config.toml
norm = "layernorm"
qk_norm = false
parallel_block = false
init_std_qkv = 0.0361
lr_mult_o = 1.5
train_tokens = 90410000
MLP neurons of a small language model. Each row is named by its layer, matrix (up: input weights) and neuron, and shows model dimensions 64-191. Each number is 50 + 15 x the weight over its row's rms, rounded and kept within 0 to 99.
After each neuron's rows, "fires in" lists the words (lower case) most often at its 100 highest values on Wikipedia text that the model never trained on. A number after a token or word is its count.

L2.up717:70 43 49 54 45 35 47 43 41 19 53 57 60 37 63 54 73 68 84 43 49 52 42 68 55 91 45 45 41 39 30 31 51 38 53 43 34 48 69 74 38 21 67 51 40 29 51 29 65 49 67 53 62 58 68 45 40 50 51 44 42 53 44 50 52 69 36 60 42 69 77 69 70 18 65 28 46 31 38 44 52 32 66 53 30 55 47 64 62 75 27 67 53 42 58 66 47 92 53 47 53 39 62 35 44 50 63 32 37 47 74 34 64 61 40 35 58 41 72 41 71 37 35 27 37 61 33 57
fires in: "an" 55, "any" 5, "analysis" 4, "another" 4

L2.up247:56 34 45 78 52 74 26 39 52 41 56 24 41 39 78 75 63 35 24 61 30 34 49 59 32 58 67 39 55 17 49 57 50 47 64 55 52 40 57 71 84 29 49 47 36 71 42 51 66 48 42 64 43 47 42 69 48 65 61 61 67 59 32 50 59 43 72 17 48 49 47 64 53 66 29 49 54 46 41 61 55 51 43 34 51 44 82 48 47 35 73 68 34 64 68 35 49 47 42 26 38 48 68 48 73 29 60 17 57 40 49 46 58 54 45 55 54 45 65 53 38 51 40 44 39 54 57 49
fires in: "as" 76, "adventure" 13

L2.up437:56 35 37 47 54 65 78 47 38 49 70 59 69 39 48 65 21 56 55 52 34 34 47 81 64 54 54 62 55 46 53 26 68 45 63 57 99 43 24 45 79 57 58 53 32 65 51 36 52 62 51 32 14 84 65 47 47 73 65 50 46 59 18 49 45 65 25 54 37 41 42 57 58 51 57 49 49 37 48 63 65 52 62 36 36 29 56 50 44 53 32 20 69 52 45 46 25 47 76 49 56 54 54 44 70 60 30 48 64 57 66 78 50 25 73 42 27 53 41 42 58 62 29 69 39 67 46 56
fires in: "to" 44, "in" 29

L2.up624:72 43 75 58 63 61 65 46 42 33 53 61 45 50 50 65 40 38 56 56 48 12 51 33 53 70 43 69 37 58 43 52 48 38 38 47 82 85 62 54 47 54 27 57 38 46 46 59 64 58 63 33 51 34 63 46 32 46 57 81 46 75 42 42 41 34 45 49 61 44 54 56 45 56 41 48 60 59 59 39 70 49 60 38 78 17 67 43 33 59 38 43 51 46 60 12 57 59 58 60 57 60 58 50 77 07 41 62 80 51 27 40 53 51 57 33 11 56 54 39 39 48 19 63 67 56 63 37
fires in: "in" 79, "at" 8

L2.up705:80 33 60 45 52 68 48 55 62 68 53 47 49 02 51 59 34 60 71 71 47 71 74 37 40 54 50 50 40 42 28 69 42 57 66 46 27 70 44 76 32 67 44 55 60 61 24 45 38 48 31 36 56 70 59 72 34 37 36 21 49 51 21 30 60 68 03 34 51 51 62 63 46 48 48 17 38 49 67 46 50 52 49 32 86 76 75 54 43 54 69 31 69 48 28 46 68 36 63 37 53 37 59 39 45 55 61 38 46 71 65 57 44 70 58 63 31 51 68 54 34 71 66 60 59 36 62 63
fires in: "or" 49, "an" 7, "organized" 5, "organization" 4

L2.up608:68 55 55 52 51 54 65 58 57 74 48 45 58 49 36 49 40 56 51 44 56 36 36 58 32 32 40 37 20 59 42 29 27 44 52 54 54 74 59 52 41 73 13 56 57 24 61 35 38 56 88 61 49 40 65 58 39 22 56 57 63 23 55 38 24 39 36 31 42 48 25 50 48 62 69 37 51 34 43 50 80 35 53 74 58 18 20 45 22 73 47 51 63 44 79 53 74 38 71 52 54 76 52 53 71 55 63 62 65 44 42 49 65 58 61 42 66 67 54 49 47 68 52 41 42 41 45 36
fires in: "at" 22, "around" 10, "army" 6, "artist" 4, "argument" 4, "located" 4

L2.up20:35 43 49 31 47 60 58 72 54 48 45 54 51 63 47 50 52 38 67 25 42 61 64 39 72 60 48 34 50 65 48 12 43 55 49 42 57 75 29 29 50 43 62 68 29 52 73 53 35 41 81 57 43 26 45 48 62 57 53 63 52 42 61 47 55 66 38 53 59 61 69 56 82 59 66 36 38 39 42 61 33 78 67 56 54 56 55 61 60 48 56 18 44 42 04 46 74 67 41 74 59 63 56 21 59 51 59 49 70 38 33 30 43 24 64 43 22 40 52 13 45 41 29 56 62 53 75 27
fires in: "in" 46, "november" 29, "silver" 5

L2.up5:50 28 53 36 56 57 74 59 27 41 51 63 48 39 65 56 61 70 26 67 48 37 19 63 57 52 40 58 48 78 68 44 52 52 41 69 52 65 32 46 41 39 61 57 36 34 66 49 47 57 22 84 32 61 43 62 26 37 46 73 42 70 36 58 21 46 57 58 34 55 53 43 64 56 13 66 41 37 44 59 69 65 52 49 59 59 65 52 61 62 43 43 62 34 42 45 49 44 51 69 49 54 60 14 52 11 44 54 83 34 45 36 73 35 78 42 51 70 49 48 44 58 36 42 27 41 63 19
fires in: "in" 31, "now" 10, "however" 9, "show" 5

L2.up415:67 61 59 55 51 73 53 54 31 53 64 49 44 60 55 59 44 44 31 36 56 43 33 48 60 39 51 47 73 28 63 39 37 72 77 53 59 41 50 33 70 46 51 64 25 12 45 65 57 42 62 51 50 54 42 39 46 42 56 37 42 55 48 53 36 67 48 23 59 67 42 39 36 74 08 47 51 60 77 63 45 81 30 56 69 39 76 32 53 66 38 60 51 45 60 46 57 64 64 49 36 54 58 46 35 23 30 37 73 44 58 19 73 68 61 48 24 50 62 53 36 59 65 70 44 64 47 49
fires in: "at" 100

L2.up695:26 29 55 32 36 74 52 69 30 55 39 31 38 60 25 26 39 25 55 42 58 41 53 71 64 51 38 46 55 44 53 64 42 28 50 52 63 77 25 45 57 62 50 34 49 60 33 59 62 39 48 42 50 50 30 69 59 40 57 52 53 32 26 71 27 68 74 53 19 51 47 54 74 60 55 56 23 41 42 57 55 72 47 29 50 67 63 71 42 45 71 42 22 54 76 50 42 59 58 58 39 61 78 46 65 42 56 51 30 43 65 37 54 47 19 56 45 45 41 49 49 19 55 24 59 77 57 69
fires in: "as" 43, "president" 18